Weights of a small transformer language model.
Size: width 384, 25.9M parameters.
Architecture: RMSNorm before each block, rotary positions, no biases in attention or MLP, untied embeddings.
Training: a variant of Muon for these matrices, 508M tokens, 10921 steps.
MLP neurons of a small language model. Each row is named by its layer, matrix (gate and up: input weights) and neuron, and shows model dimensions 256-319. Each number is 128 + 24 x the weight over its row's rms, rounded and kept within 0 to 255. A neuron's up and down rows have the sign that makes its largest values positive.
A block is one neuron, or neurons of one layer that tend to fire together. After each block is what it responds to, as a language model described it from the Wikipedia text at the highest values.

L4.gate701 [141 144 106 125 122 116 136 170 135 130 105 147 137 121  92 139 131 101 110 123 170 138 119 153 171 101 123 130 126 148 113 159 153 119 143 139  77 121 157  84  98 137 109 102 148 171 105 178  93 136  84 161 104 151 127 118 107 137 127 114 138 119  90  90]
L4.up701 [152 117 109  64 136 126 142 198 136 122 105 182 114 103 152 145 155 116 138 160 134 117 101 116 138 144 176 145 128 179 105  99 137 109 154  97  71  94 175  98 101 115 119  95 132 156 103 153 114 176 172 137  91  92 130 143 129 134 112 132 121 129 102 100]
Closing == or === marks ending Wikipedia section headings such as History, Characters and Playoffs, plus some sentence-final periods before a line break.

L3.gate107 [ 74 113 137 151 139 116 138 123 112 161 124 113 150  95 133  99 146 131 120 172  74  55 108 122 161 110 160 118 135 151 148 121 108 175  87 119 149 120  97 104 128 123 103 157 122 155 153 190 138 128 112 124 147 142 123 145 128 171 160 143  89 102 166 119]
L3.up107 [111 114 175  70 116 158 129 131 118 135 158 151 116  77 134 199 138 134 142 159  86 136 130 117  78 120 141 120 177 152 139 141 116 143 126 131 156 147 103  98 153 131 128 107 101 155 113 143 139 133 119 127 139 135 111 105 141 122 157 108  93 136 108 112]
L3.gate127 [120 181 111 143 112 111 116 127 154 119 165 128 178 160 141 128 184 115  91 103 123 134 145  77 130 153 140 117 157 122 124 126  98 157 151 101 126 116 121 153 150 124  88 102 123 164 132 121 157 149 133 103 149 139 132 150 162 144  95 144 146 117 150 156]
L3.up127 [ 86 167 140 168 137 143 124 124 123 108 157 132 152 130  93 136 113 111 126 132 108 159 107 144 143 101 121  85 122 129 124 148 133 113 158 147 140 133 150 115 135 146 134 130 130 108 117 150  96 105 115 132 146 115 147 139 161 147 146  58 101 140 105 133]
L3.gate240 [134 114 121 151 106 112 153 126 155 110 101 119 115 131 115 100 129 139 131 115 143 130 140 184 178 110 124 130 104 137 151 150 118 124 122  79 165  96 136 121 145 140 130 124  88 123 136 155 164 148 142 112 181 161 151 134 113 131  98 113 150 121 127 152]
L3.up240 [103 110 105 112 132 155  65 105 168 118 111 167 100 130 108 145 117  96 110 146 132 122 105  93 129  92 134 103 165 126 128 123  81 172 151  69 106 141 131 143 111 139  74 120 157 147 132 131 134 142 142 138 134 114 113 142 118 121 154 128 155 100 110 142]
L3.gate368 [137  95 130 144 115 131 132 147  98 141  88 153 145 181 146 106 159 124 122 151 146 118 152 158 156 153 165 100 105 145 136 103 118 148 190 145 147 111 120 143 111 110 141 127 121 149 137  73  80 153 168 133 179 118 125 110  92 142  90 116 155 133 126 121]
L3.up368 [127 106 108 148  99 136 100 123 136 106 163 149 171 109 146 105 114 146 118 166 130 134 121 125 134 145 137  89 103 151  97 163  81 113 134 172 136 132 128 157 136 118 142 122 139 136 117 133 116 162 115 143 175 117 122  98 150 120  87 129 125 119 124 106]
L3.gate467 [117 115 140 105  98 172 110  96 158 130 132 131 131 120 205 105 130 147 154 122 131 139 165 119  83 112 154 145 103 118 110 192 120 168 131 158 130 161 112 169 145 123 103 132 129 137 126 166 105 123 118 144 120 100 120 150 114 149 171 115 147 132 148 149]
L3.up467 [101 120 140 185 157 142 112 169 163  85 126 154 144 132 126 109 114 162 121 179 113 100 124 107 122 108 169 112 148 128 123 147  79 169 148  91 137  98 161 148 120 156 137 128 158 124 151 165 106 162  92 146 142 130 119 155 128 137 169 126 129 108  90 146]
L3.gate476 [ 77 128 133 134 149 171 100 162 131 142 121 147 159 133 145 123 110 119 149 179 146 129 174 103 126 150 149 126 121 148  79 141 126 160 136 116 175 139 146 134 128 137 110 114 145 108  99 145 136 126 123  84 169  99 166 141 125 151 114 153 121  92  95 124]
L3.up476 [101 148  88 143 103 147 102 141 150 124 133 161 135 120 131 106  76 108 126 170 137 122 149 114 158 114 145 108 166 120 113 115 133 190 124 102 137  77 161 165 150 145 132 133 120 127 128 142 126 117 132 114 124 117 134 147 176 181 140 115 125 103 128 101]
L3.gate736 [102  95 137 161 101 164 114 103 102 148 117 125 163 108 145 107 143 168 111 123 107 131 155  96 143 151 114  89 138 149 129 116  89 141 118 130 153 111 120 138 155  86  98 122 127 161  80 116 115 153 150 109 124 104 101 167 132 158 175 128 102 148 137 145]
L3.up736 [ 96 156 145 109 171 155 128 112 123 149 119 115  92  82 158  68  98  93 112 153 131 124 128 164 116 126 127 145  81 105  97 129 132  75 155  93  98 157 174 131 112 127 126 119 107 167 128 136 129 132  90 147 145 121 140 119 155 149 134 101 150 130 113 145]
L3.gate776 [131 106 145 148 115 173  99 114 139 155 123 131 119 111 202 109 151 116 128 142 115 136  98 152 140 144 125 129 152 177 118 112 155 104 101 106 124 148 156 148 124  87 121 121 110 146 124  89 114 124 135 143 144 114 123 133 111 126 169 117 139 159 147 110]
L3.up776 [115 149  87 139 119 157  93 134 117 123 113 190 131 171 109  99 129 119 137 146  97 161  86 130 106 154 177 112 135 114 108 105 131 157  79 105 115 123  91 161 149 177 119 121 141 147 105 142  89 133 141  84 153 106 125 155 168 140 101  97 138  95 142 113]
Word-starting pieces, mostly " for" beginning a longer word (forts, forewings, forehead, forth, forty); also "To"-il, "A"-urelia, occasional real prepositions.

L2.gate66 [ 92 131 105 157 115 118 143 155 138 131 153 107 137 164 126 145 168  96 121 129 125  86 172 130 143 155 101 152  85 120 153 113 120 152 115 154 118  81 109  68 115 132 124 145 126  99  87 124 138 131 113 113 116 156 154 140 128 170  64  90 149 110 141 131]
L2.up66 [117 135 133 117 150  94 151 132  98 134 100 102 179 136  85  85 156 104 108 141 111 112 127 108 124 105 178  97 161 144 153 120 139 107 139 135 135  49 135  81  64 179 143 156 153 160 104 112  97 131 119 141 104 114 186 175 115  94 109 109 154 131 112 148]
L2.gate356 [162 141 125 130 152 131 119 122 106 110 125 178 195 113 138 110 116 178 139 186 134  96 138 140  85 133 204  99 106  78 136 134 128 135 120 134 173 154 132  98 101 103 150 144 121  98 164  96 139 138 111 114 115 115 109 155 156 142 132 116 110 120 104 145]
L2.up356 [122 111 118 154 161 128 108 106 104 126 107 144 167 150  94 124 158 112 138 130  97 128 134 158 142 128 126 119 123  99 110 150 111 163 139  94 141 142  94 138 109 126 112 118 144 141 137 153 112 129 118  78  92 152 115 107 102 163  89 106 118 108 131 115]
L2.gate417 [ 98  87 166 173 143 127 112 160 122 150 162 143 136 127  94 129 130 138 147 145 144 150 143 127 104 111 140 120 136 104 123 123 131 151 152 154 122 122 111 131 147 132 107 121 149 101 109 174 142  80 143 112 142  85 106 104 143 109 168 104 144 135 113 123]
L2.up417 [106 121 110 139 127 139 125 137 139 172 140 134 102 132 130 134 129  84 112 148  83 131 142 125 102 121 136 133 132 101 151 157 166 110 123 174 107  91 138 111 122 161 100 108 171 109 105 118 128 117 156 145 147 145 104  95 139 126 108  84 109 141 134 110]
L2.gate510 [106 100 165 101 115  95 119 165 120 140 151 115 157 110 123 145  96  75  63 163 155  99 100 129 123  85 138 159 125 100  93 119 125 106  80 146 129  91 130 144  86 134 139  97 131 108 154 114 135 152 117 152 113 141 127 148 132 122 143 122 118  98 147 156]
L2.up510 [124 137  79 141 107  99 121 174 129 179 177 158 168 102 171 147 103 105  90 150  98 170 143 134 113 124 135 141 155 104 121 142 101 145  81 160 136 122 128 139 116  88  86 105 126  83 156 137 119 104 109 131 162 119 151 101 116 112 114 128  82 112 177 115]
L2.gate594 [141 124 146  84 177 130  62 139 125 104 158 164 144 120 111 138 122 161 138 139 116 147 161 188 146  96 135 138 164 136 117  85 132 143 150 145 186 132 122 148 152 160 114 145  48 131 150 159  91 148  92 103 119 107  91 136 148 140 125 149 121 161 157 110]
L2.up594 [113 142  91 138 125 178  98 123  76 166 110 118 146 130 132 124 133 155 139 124 107 146 130 150 138 120 135 126 131 108 104 108 159 140 134 120 132 142 129 106 185 123 117 131 116 120 127  71 112 139 130 132 152 130 160 146 144 121 118 177 171 147 141 120]
L2.gate642 [112  97  93 129  45 142 143 125  85 136 137 126 157 120 166 117 159 139 141  98 140 123 136 165 129 137 119 112 139 104  86 123  89 118 170  99 122 110 108 158 130 133 158 141 150 124 146 120 119 124 134 124 107  91 131  81 128  95 113 155 153 142 116 108]
L2.up642 [ 78 112 107 139 124 122 144 135 137 104 151 175 153 135 132 110 124 143 116 124 147 137 121 174 110 185 138 105  79  93 135 123 109 111 130 142 142  76  56 140 133 141 108 190 132 120 145  86 124 142 108 126 149 136 105 143 183  75 129 127 106 139 103 135]
L2.gate665 [147 169  94 132 119 154 121 171 146  85 165 155 135 148 160 151 109 100 101 119 111 123 153 123 130 118 161 116 120 139  98 127  90 160 111  95 150 128 123  91 132 158 130 136 118 123 148 111 116 124 131 132 119 113 111 161 165 153 102 136 115 139  92 114]
L2.up665 [136 162 138 138  71 105 113 142 135 150 114 153 113 152 116 100  99  98 103 126 149 144  98 144 151 111 130 133 141 117 118 122 141 113 119 118 133 151 117 126 161 129 116 177 167 135  96 136 140 122  87 129 117  99 106  99 120 161 115 131 107  80 139 119]
L2.gate724 [131 128 159 146 183 148 105 126 114 171 105 122 117  89 145 149 101 142 130  93 109 157 135 114 121 117 160 108 146  92 141 106  92  62 100 132 145 153 109 145 123 129 132 141 150 101 123 174 140 118 119 141 144  55  99 146 127 129 132 163 113 106 131 132]
L2.up724 [143 141 132 178 173 135 111 106 141 103  94 158 137  93 146 149 148 128 151 124 142 191 131 180 123 118 118 130 134 110 118 124 109 121 139 140 132 114 120 130  97 154 170 106 114  83 165 111 143  83 168 115 137  66 128 156 112  83  92 146 132 127 146 113]
The preposition "with" (sometimes of, by, despite) joining an added clause or attribute, often after a comma, as in "List of singles with chart positions" or "brick, with stone dressings".

L2.gate13 [110 100 141 119 135 108 122 124 120 134 147 137 118 136 116 142  89 136  93 103 141  89 134 142 159 120 134 121 137 148 166 134 125 163 134  81 144  99 155 184 132 134 122 167  91 115 119 133 182 153 112 128  91  82 169 127 137 109 137 150 139 111 151 122]
L2.up13 [145 129 126 116 117 124 157 153 143 178 143  72 114 105 116 138 154 155 120 168 136  73 144 124 157 128 143 126 106 120 106 134 127 111 120 150 122 107 111 109 166 142 135  82 131 138 133 141  98 119 123 134 142 154 172 128 120 135 141 117  91 169 156 108]
L2.gate33 [168 125 161 145 101 175  82 171 107 127 143 106 131 106 133 144 138 124 118 119 168 144 116 117 157 150 150 147 106  96  95 145 136 129 139 131 143 170  87 151 109 117 141  98 121 140 122 165 152 129 177 151 100 147 126 129 136  75 134 104  95 140 133 110]
L2.up33 [128 135 188 121 121  93 120 132 139 111 165 129 109 119 128 162 167 149 131 157 108 104  86  89 174 133 131 121 132 129 137 170 103 144 170  96 128 162 122 125  87 132 160 136 114 132 130 134 163 149 143 132  83 121  85 109 108 147 137  84 108 146 131 119]
L2.gate73 [154 128 123 156 161 123 125 128 157 139 101 119 133 175 125 100 136  98 179 159  97 111  85 131 115 111 147 131 124 110 135 129 130 145 139 175  87 127 104 125 135 143 120 154  94 129 122 127 108 114 107 127 145 100  91 135 134 145 149 103 130 100 105  96]
L2.up73 [111 172 141  79 128 154 108  92 137 172 130 103  86 128 192 145 152 162 149 134 138 101 151 165 131 133 129 141  94 149 122 131 132 128 168 135 150 144 114 157 131 121  97  96  76 130 142 164 120 118 110 123 123 144 112 118 141 150 165 103 149  92 116  84]
L2.gate315 [121  95 117  97 135 121 136 124  89 194 162  76 141 123 116 149 152 129 103 203 111  77 121 125 163 106 130 125 141 134  99 145  94 152 108 154 155 129 120 136 156 126 108 118  74 108 139  96 120  97  96 101 120 144 129 136 138 137 116 133  84 114 179 139]
L2.up315 [119 109 169 107 117 162 133  89 106 131 137 109 104 116 128 155 118 116 157 138 147 149 107 105 153 128 134  98 148  92 122 139 124 144  66 116 123 115 146 129 176 123  97  63 117 143 116 125 111 142 121 112 132 118 120 161 149 128 128 170 100 118 157 110]
L2.gate572 [121 154 177 123 166 103 130 110 142 168 108  98 135 110 164  98 152 156 175 124 139 209 130 124 170 117  97 126 152 150 133 124 143 135 102 114 137  72 124 134 171 126 137 118 101 133 110 105 127 127 114 116 105 121 119 134 138 121 145  95 132 125 143 102]
L2.up572 [ 98 146 162 163 123 110 110 125 160  88 145 128 149 181  90  81  88 155 163 124 105 184 121 135 162 137 114 163  98 121 101 115 123 106 187 127 142 101 162 112 118 137 126 156 143 133 103 145 130 156 119  92 148 134 128 129 158 107  91 149 204 103 156 104]
L2.gate615 [150 116 172 109 122 115 101 129 116 117 166 153 120  94 149 107 108  73 108 142 104 122 108  85 143  84 109 147 173 140 141 139 120 154 108 116 133  90 118 152 111 133  74 172 123 152 141  94 148  91 119 115 103 140 127 129 196 109 160 106 116 120 154 108]
L2.up615 [102 127 156 100 101 101 133 150 116  76 137 161 164 122 105 141 143 102 158 132 168 106 124 132 119 111  98 128 135  87 148 155 154 106 130 109 135  95 155 171 122 138 113 131 143 141 154 147 122 121 138 131 121 133 121 113 146 134 149 100 178 135 123  95]
L2.gate666 [111 120 143 124 112 110 162 142 124 102 110 141 119 156 158 135 123 138 135 136 114 124 101  57 168 162 114 110  76 119 116 104 127 119 136 129 137  85 153 118 143 109 120 102  94 137  73 108 181 119 144 122 131 137  95 155 102 167 121 120 161 163 114 139]
L2.up666 [ 99 129 130 142 134 140  81 122 117  88 133 132 112 162 160 110  82 191  90 100 109 110 159 109 125 133 153 134  64 119 152 142 126 106 174 136 122 142 134 144 153 163 118 135 110 105 114 116 166 100 123 119 120 160  98 136  97 141 137 125 118  85 139 138]
L2.gate995 [151 120 163  69  92 153 109 141 119 129 119 115 103  97 144 133 108  76 114 123 144 112 147 113 128 183 110 121 154 135 135 132 117 162 134 139  87  39 133 132 112 131 147 126 104 166  81 163 145 107 127 125 145 135 101 125 138 129 165  91 141 132 166  85]
L2.up995 [155 121 167 114 108 147 101  92 142 116 131 125 100 145 169 174 121  93 173  84 180  60  87 140 157 143 146 148 117 122 136  73 122 152 129 135 168 153 146 132 164  97 157 114  95  70  94 152 160 156 104 106 131 128 147  97 170 128 134 110 143 118 131 158]
Mostly "and", also "but", "or", "rather than", joining paired words or clauses: "fourth and final", "owned and operated", "1980s and early"; occasionally -ly suffixes.

L3.gate21 [125 153  91 101  80 119 159 139  81 149  93 154 142 179 155 149 173 146 151 115 129  93 115 113 148 139 102 141 162 120 114 123 117 144 123 142 183  97 133 118 108 141  46 117 120  81 153 116 134 170 172 141 148 112  70 144 176 143 123 107 124 119 120 112]
L3.up21 [160 193 113 137  98 115 134 156 114  96 149 127 133 108 142 172 162  85 118 131 132 169 126 142 126 150  89  70 159 123 120  97 133 146 121  97 124 101 121 126 122  95  91 149 120  87 139 150 143 135 116 129  99 153 124 157 146 160 123  68 100 111 148 140]
L3.gate422 [132 124  98  79 137 118 136 127 118 115 153 117 171 108 148 178 135  98 150 148  96 102  95 139 123 156 118 132 133 149 132 140 115 108  99 114 100 128 110 109 152 116 109  77 146 135 138 174 125  83 119  97 110 196 152 141  84 156 142 168 138 164 190 110]
L3.up422 [168 134 123  92 136 103 151 163 115 164 145 123 102 117 113 153 152 168 148 173 144 146 136 154 102 113 151 133 107 111 149 182 127 137 127 151 143 137 137 131 148 129  82 116 121 158  82 148 147 116 131 157 122 123 143  98 150 141 144 153  92 107 155 138]
L3.gate516 [102 108 163 114 117 119 102 132  88  92 126 197 115 131 115 161  84  98 130  83 150 129  98 155 174 115 141 132 168 137  94  92  89 124 134 145 145  96  93 154 109  83 153 152  96 122 148 126 106  86 101 187 105 190 104 141 100 130 144 162 164 172 177 126]
L3.up516 [115 108 144 142 129 119 137 113 143 130 129 174 163 113  97 108 187 139 135 161 102 134  98 155  89 135 147 164  83 160  97 112 138 139 113 101 143 140  85 139  91  75 117 110 117 145 123 141 131  83 146 141  97 142 142 140 172 152 150 146 126 174 114 107]
L3.gate549 [136 119 145 141 131 109 146 130 109 109 135 130 184 133  84 158 102 142 206  78 121 120 153 172 130 133  80 137 124 107 117 123  96 126 118 102  76 134  89 146  95 118 130 130  98 108 120 145 118  95  95 134 130 115 154 153 137 164 105  97 111 121 138  91]
L3.up549 [114 134  92 122 167 111  82 111 104 164 120 100  92 161 109 139 119  93 115 107 127 112 153 138 125 119 138 101 165 150 145 171 118 113 144  94 120 162 111 139 151  99 119 134 132 137 152 147 137 160 156 111 106 135 124 120  98 179 104  95 150 155 121 107]
L3.gate681 [120 143 100 106 128 104 141 101 126 182 150 150 124 142 175 143 151 112 103 105 106 114 158 122 112 121 158 154 139 150 149 132  85 117 130 124 143 140  93 155 106 159 109 142 143 101  94 118 145 136 117 121 163 116  76 103 159 191 136 129 138 119 142 160]
L3.up681 [102 110 137 140 137 116 141 141 152 147 188 156  82 156 144 130 122 135 110 109 114  90 119  89  90 156 137 119 122 114 157  94 116 114  98 151 181 135 108 133  90 136 115 134 173 145 118 136 129 117 123 115 156 116 125 138 134 118 124 161 129 118 139 145]
L3.gate693 [ 97  95 172 111 136 130 143 127 158 120 146 119 135 114 138 118 114 105 155 140 141  95 138 121 128  99 116 154 104  98 133 147 124 140 147 120 122 131  92  73 130 101 115 125 161 138 114 122 165 123 110 150 129 100  96 157 162 149 133 167 102 124  88 143]
L3.up693 [164 113  96 133 143 139 126 127 117 147 103 139 121 144 110 144 132 134 102 127 142 165 148  70 177 172 110 116 122 133 127 101 141 124 161 118 120 139 150 125 116 124 102 128 134 103 134 110 176 114 132 128 127 148  78  79 100 120 119 175 123 128 139 106]
L3.gate707 [136 159 151 170 123 149 112 159 106 105 119  97 131 141 113 115 130  88 144 127 123 135 149 115 130 115 102 143 113  92  94 111 126 127 124 112 103  95 149  73 121 161  84 156 161 112 123 171 140 166 119 117  85 141 142 105 151 156 158 129  94 118 146 132]
L3.up707 [130 119 100 145 179 129 110 108 128 110 131 136 115 107 110  92 127 143 119 172 129 125 124 111 118 116 138 140 101 105 106 139 134 136 139 126  83 125  95 136 109 160 111 114 127 123 137 170  92  84 114 128 109 131  99 130 167 135 159 115  96 128 179 131]
L3.gate800 [117 111 138 135 138 161 136 147 111 134 125 137 112 128 167  85 144  40 128 156 127 109 170  91 102 153 123 140 142 149  99 143 109 137 138 128  47 116  99 168 128 103  61 206 133 122  99 152 142  98 136 166 100  98 116 162 104 146 176 102 149 142 107  88]
L3.up800 [ 98 156 121 139 104 137 130 155 144 136 121 157  97 133 148 144 178 138 134 131 127 117 147 142 114 142 199 143 113 145 116 134 127 122 144 149  91 105 104  88 148 135 106 129 156 102 112 152 138  83 148 131 154 146  91 169 106 194 173 104 106 141 123 142]
Closing == or === markers that end Wikipedia section headings such as ==Squad==, ==Production==, === Playoffs ===, plus weaker hits on word-middle pieces (Gr-im-sby, Penins-ul-a) and digits.

L4.gate311 [135  93  87 137 125  89 127 136 116 116  89 135 113 124 118 123  92 163 129 122 122 119 146  89 124 103 140 110 107 158 150 165 111 113  84 153 114  97 134 121 131 135  92 116 134 185 158 141 128 107 164 165 107 142 117 161 147 160 105 123  93 101 171 132]
L4.up311 [125  77 116  90 123 107  92 117 153 134  98  91 116 107 128 136 109 156 156 130 149 148 147 106 113 112  92 169 127 125 124 123  88 118 111 131  70 103 114 125 166 138 124 149 132 139  93 155 127 150 149 122 105 131 104 160 119 164  84 151  87 119 147 115]
Commas, often right after a conjunction or relative such as but, when, where, that, which open an inserted phrase, e.g. "but, after", "where, after", "that, because".

L3.gate122 [144 150 111 103 151 134 136  81 115 115 125 146 112 150 107 163  92 122 105 111 120 141 117 121 147 108 153 153 124 105 124 148 112 142 117 149 162 125 103  92 134 100 138 158 132 109 104 123 137  88 131 144 104 146  93 154 129 140 145  67  98 134 115 110]
L3.up122 [130 123 146 117 130 122 129  96 137 136  94 113 119 138  77 164 130 106  94 125 125 118 147 113  85 143 100 147 120 148 149 165 115 176 106 137 150 106  95 126 128 162 121 119  56  87 122 143 134 164 120 127 122 111 136 160 124 104 132 139 126  79 149 110]
L3.gate178 [140 114 143 112 144 107 135 146 121 160  97 126 146 121 130 139 131 111 152 146 128  81  90 117 134 114 106 120 137 107  96  90  91 113 127 130 115  96 167 140 121 155  98 129 124 118 113 140 142 118 153 118 129 139 114  97 185  99  87  97  91 141 148  77]
L3.up178 [146 161  72 112 146 137 143 112 129 111 111  98 111 130 188 132 144 121 140 112  87 143 111 116 122  69 111 124 151 125  96 153 153 130 141 117  85 109 107 132 145 154 135 124 140 124 154 149 120 165 120 127 159 152 171 174  97 139 103 146 124 141 146 125]
L3.gate182 [129  96 121 107 148 122 162 125 161 170 116 127 150 104 155 149 165  92  90 133  99 111 138 151 112 125 120 169 145 123 134  87 120 171 126 143  93 139  92  82 102 142  69 167 116 138 130 128 104 149 148 129 153 135 137 122 132 120 100 111 158  78 171 181]
L3.up182 [133 123 134 142 156 111 151 153 140  83 100 119 114 150 129 181 138 137 125 175 136 122 179 124  97 151 142 142 131 148 135 153 153 130 115 117 135  91 137  98 160  84  87 168 104 116 136  87  93 130 166 142 126 143 111 146 130 132 113 142 130 123  81 122]
L3.gate492 [102 138 126 161 132 104 142 119 136 133 143 112  96 126 148  64 133 113 137 131 111 142 125 119 141  92 153 122 136 102 121  86 123 139  97 129 112 104 147 135 100 121 100 130  77 123  74 162 101 128 117 160 146 155 161 129 140 104 165 133 131 146 153 103]
L3.up492 [ 45 108 156 126 170 139 122 108 130 152  92 127 122 134 177 131 146  99 169 144 146 136 131 108 124 103 138 144 139 135 128 109 165 118 114 108  96 100 111 129 117 112 139  93 112 138 117 146 149 124 152 164 120  97 152 133 136  98 121 107 154  93 133 125]
L3.gate673 [151 157 122 103 125 181  94 109 100 156 140 132 152 131 107 105 113  88 137 134  95 135 112  92 113 142 134 129 153 109 112 154  80 173 136  68 165 130  93 124 137 135 115  83 142 119  82 136 114 106  88  96 185 130 107 150  91 125 159 100 102 137 136 134]
L3.up673 [122 103 111 114 136 119 143 103 178 131 118 121 123 146 123 135 107 104 126 121 158 118 130 131 128 154 150 116 122 120 144 155  72 118 116 102 150  73  81 128 143 141 133 184 165 124 121 170 154 140 103 161 117 127 156 146 146 104 123 127 148 128 127 127]
L3.gate675 [147 106 135 132 118 141  88 148 168 105 112 148 155 101 148 138 141 102 115 138 120 131 117 167 156 130 106 129 106 192 129 134 138 114  98  84 128 156 136 105 126 108 123 142 137 113 108 117 128 119 153 101 151 136 112 144 153 125 114 108 134  65 175 141]
L3.up675 [169 110 121  95 161 108 107 116 107 106 162 174 124 161 120 135 162  99 137 164 135 104  98 128 105  95 122 140 126 130 141 153 133 151 114 142 116 169  86 129  75 108 118 118 154 110 109 127 106  91 130 123 137 132 115 152 124 140  79  80 128 139 113 137]
L3.gate713 [157 131 128 119 113 137 138  77 113 127 156 169  87 147  97 114 135 170 152 115 134 166  54 110 132 146 133 118 128 116 112 106  76 153 135 121 125 154 140 104 133 105 172 111 159 130  58 120 111 138  97 149 109 143 107 114 116 166  97 139 117 150 131 115]
L3.up713 [140 146 131 106 133 172 150 107 158 121  94 117 118 136  96 124 127 114  89 135 120 137 136 124 145 140 121 145 128  58 112 141  64 148 125 129 169 169 160 166 113 126 112 130 119  93 139 106 140 113 133 210 149 111 108 139 133 161 112 128 143 175 142 113]
L3.gate832 [118 104 176  88 147 136 166 132 135 113 117 114  81 173 123 164 170 120  96 141 171 133 171  93 144  92 153 121 139 132 135 118 104 114 136 134 119 116 144 174 143 160 113 139 144  93 145 120 143 146 153 110 152 140 134  90 168 136  99 102 177 133 152 125]
L3.up832 [140 135 107  94 119 103  98  96  61 146  91 146 130 113 152 133 128 161 166 132 126 140 138 135  79 128 130 150 129 105 110 146 127 165 130 139 164 117 121 170 160 122 107 150 137 146 144 119 143 147 123 109 125 118  51 162 150 127 172 153 119 102  85 155]
Fires on and, or, of linking a first modifier to a second, as in political and economic, local and mainstream, most or all.

L4.gate865 [125 133 127 117 152 149 143 130 153 127 129 107  89 150 142 126 162 130 130 113 149 142 132 130 125 130 124 141 159 129 124 130 166 160  85 107 129 129 110 159 108 140  94 147 136  98 117 153 124 133 116 103 149 165 135 160 163 115 134 127 137 109 119 115]
L4.up865 [107 134 159 135 112 106 107 106  80 145 153 131 142  94 128 136 157 122 132 120 121 101 134 123 117 115 134 148 145 140 148 158  99 129 131 123 156  97 132 152 140 163 104 131 136 119 120 122 123 111 101 105 131 137 136 135 171 154 106 143 143 141 149 132]
Fires on the token right after a first modifier or verb, such as joining and, comma, or to, as in "small and wooden" and "decided to"; also on word-completing pieces like "financially" and "Misty".

L2.gate74 [ 93 116  82 113 153 130  99 139 132 101 136 155 143 143 125 134 122 129 107 126 112 133 179 104 143  80  84 114 134 146 141 111 122 135 133 159 109 119 121 135 160 128 152 160  89  81  86 138 152 166 100 140  97 142  73 158 113 154 118 104 100  95 109  98]
L2.up74 [141 112 125 117 117 134 135 117 102 116 150 142 134 115 134  91 128 139 131  94 140 136 126 107 163 143  79  80  87 159 186 160 177 126 141 132 140 111 123 129 136 110 159 141 145 152 114 108 115 164 146  96 119 107 124 122 146 167 136 107 124 137 130  42]
L2.gate264 [ 98 115 121 143 125 166 112 104 135 106 118 128 145  92 111 123 167 112 101  90 100 104 141 151 148 130 133 141 129 125 167 141 117 125 143 153 134 100 166 133 127 154 134 103  98 121 123 147  94 148 153 141  79 128 139 164 149 106 152 125 141 114 112  98]
L2.up264 [128  88 156 152  81 132 123 125 107  88 150 152 194 138  98 135 132 111 122 167 107 119 162 145 112 136 145 157 100 111 181 138 188 112 154 126 129 102 155 106 133 104 131 133 147 127 154 145 128 138 138 129 126  93 161 170 137 125  90  67 163 152 118 160]
L2.gate279 [142 145 119 136 160 108 130 130 163 147 123 121 136 116 144 127 111 124 111 110 145 107 131 149 138 127 135 151 102 146 104  85 143 131 117 167 127 111  84  96 176 109 118  77 109 145 130 187 117 129 172 181 152 116 124 195 132 151 138 169 117 144 130 128]
L2.up279 [142 152  82 158 170 157 121 128 141 116 129 121 130 104  68 144 142 121 138 131 145 111 122 152  83 118  86 144 134 162  89 107 109 125 105 143 119 141 145 108 139 101 149 132 142 113 108 138 130 126 141 156 107 134  93 124 115 132 126  81 134  99 115 146]
L2.gate283 [ 68 140 133 129 142 110 105 135 137 141 131 150 141 144 160 111 171 134 152 109 106  99 162 147 104 121 123 149 169 119 119  79 132 145 148 151 136 123 143 132 120 158 111 130 131 105 102 127  91 109 119 142 156 142 111 121 144 161 159 160 165 115 162 166]
L2.up283 [139 129 101 140 101 139 130 133 122 114 106  79 118  92 171 139 124 126 117 116 118  85 143 145  98  96 113 153 169  99 120 125 131 153 131 146  89  78 113 107 181 157 119 118 157  97 109 140 142  96 128 124 131  82 133 179 143 118 162 145 122 109 126 102]
L2.gate640 [132  85 124 104 101 128 109 162 123  91 115 103 107  89 148 136  99 148 111 136 157 192 104 101 130 149 137 127 122 115 131 158 119 137 151 129 114 139 124 141  94 159 134 113 129 126 138 114 141 157 130 131 149 115 144  96 173 122 124 113 153 144 175 119]
L2.up640 [128  96 141  83 121 134 124 127  76 100 101 137 110  72 123 160 106 134 120 125 101 138  98 184 146 131 168 128 175  77 117 114 135 105 123 145 113 127 153 130 123 161 120 112 150 129  82 120 135 130 138 126 127  95 152 123 116 130 112  98  86  89 170 140]
L2.gate702 [108 135 116 114 139 112 150 127  97 138 169 107 102 123 109 135 133  74 135 111 157 136 149 119 126 188 125 153  85 107 183 124 118 120 107 119 139  67  99 142 118 139 164 149 151 135 123 121 120 140 171 110 136 132 144 153 113  95 168  93 121  84 145 121]
L2.up702 [ 92  55 107 119  94  97 147  56 100 132  79  97 130 146 139 141 137 132 112 102 144 114 151 137  90 119 123 139 146 145 131 131 135 162  98  93 140 124  85 156 137 163 128 150 116 113 155 127 138 161 122 134 155 107 132 103 150 133 150 127 147 125  67 107]
L2.gate723 [142  89 116 163 123 131 141 156 123  73 122 143 161 103 118 125 106  34 109 153 136 121  95 173 132 129 163 159  98 109 149 146 105 127 132 127 126  49 132 149 128 143 134 117 118 118 119 153 117 153 107 144 144 146  91 118 135 132 121 121 134 103 145 139]
L2.up723 [125 111 110 112 117 118 135 134 127 129 148 145 124 153 116 104 110 125 134 104 104 114 117 110 130 125 109 100 100 144 125 129 134 167 137 131 133 108 113 121 106 107 136 130 127 147 123  95 130 127 110 121 135 103 107 113 154 158 130  91 114  54 111 116]
L2.gate828 [100 129  84 153 113  58 138 142 129 102 143 119 161 148 139 111 104 108 110 123 128 100 112 111  98 111 127 117 119 135 123  99 111 152 160 104 127  83  95 141 129 163  91 141  96 114  93 127 145  76 136 141  94 174 141 143 142 151 146 122 136 116 148 113]
L2.up828 [127 107 132 108 133 105 189 141 163 128 116 115 103  94 140 112 145  90 117 131 114  71  80 115 101 114 110 142 156 130 134 155 136 115  89 135 118 133 146 145 161 160  68 150 168 142 106 133  95 104 137 120 120 100 138 158 116 174 103  75 113 142 138 136]
The closing == or === that ends a Wikipedia section heading, e.g. History ==, ==Biology==, ===Establishment===; also markdown table separator rows.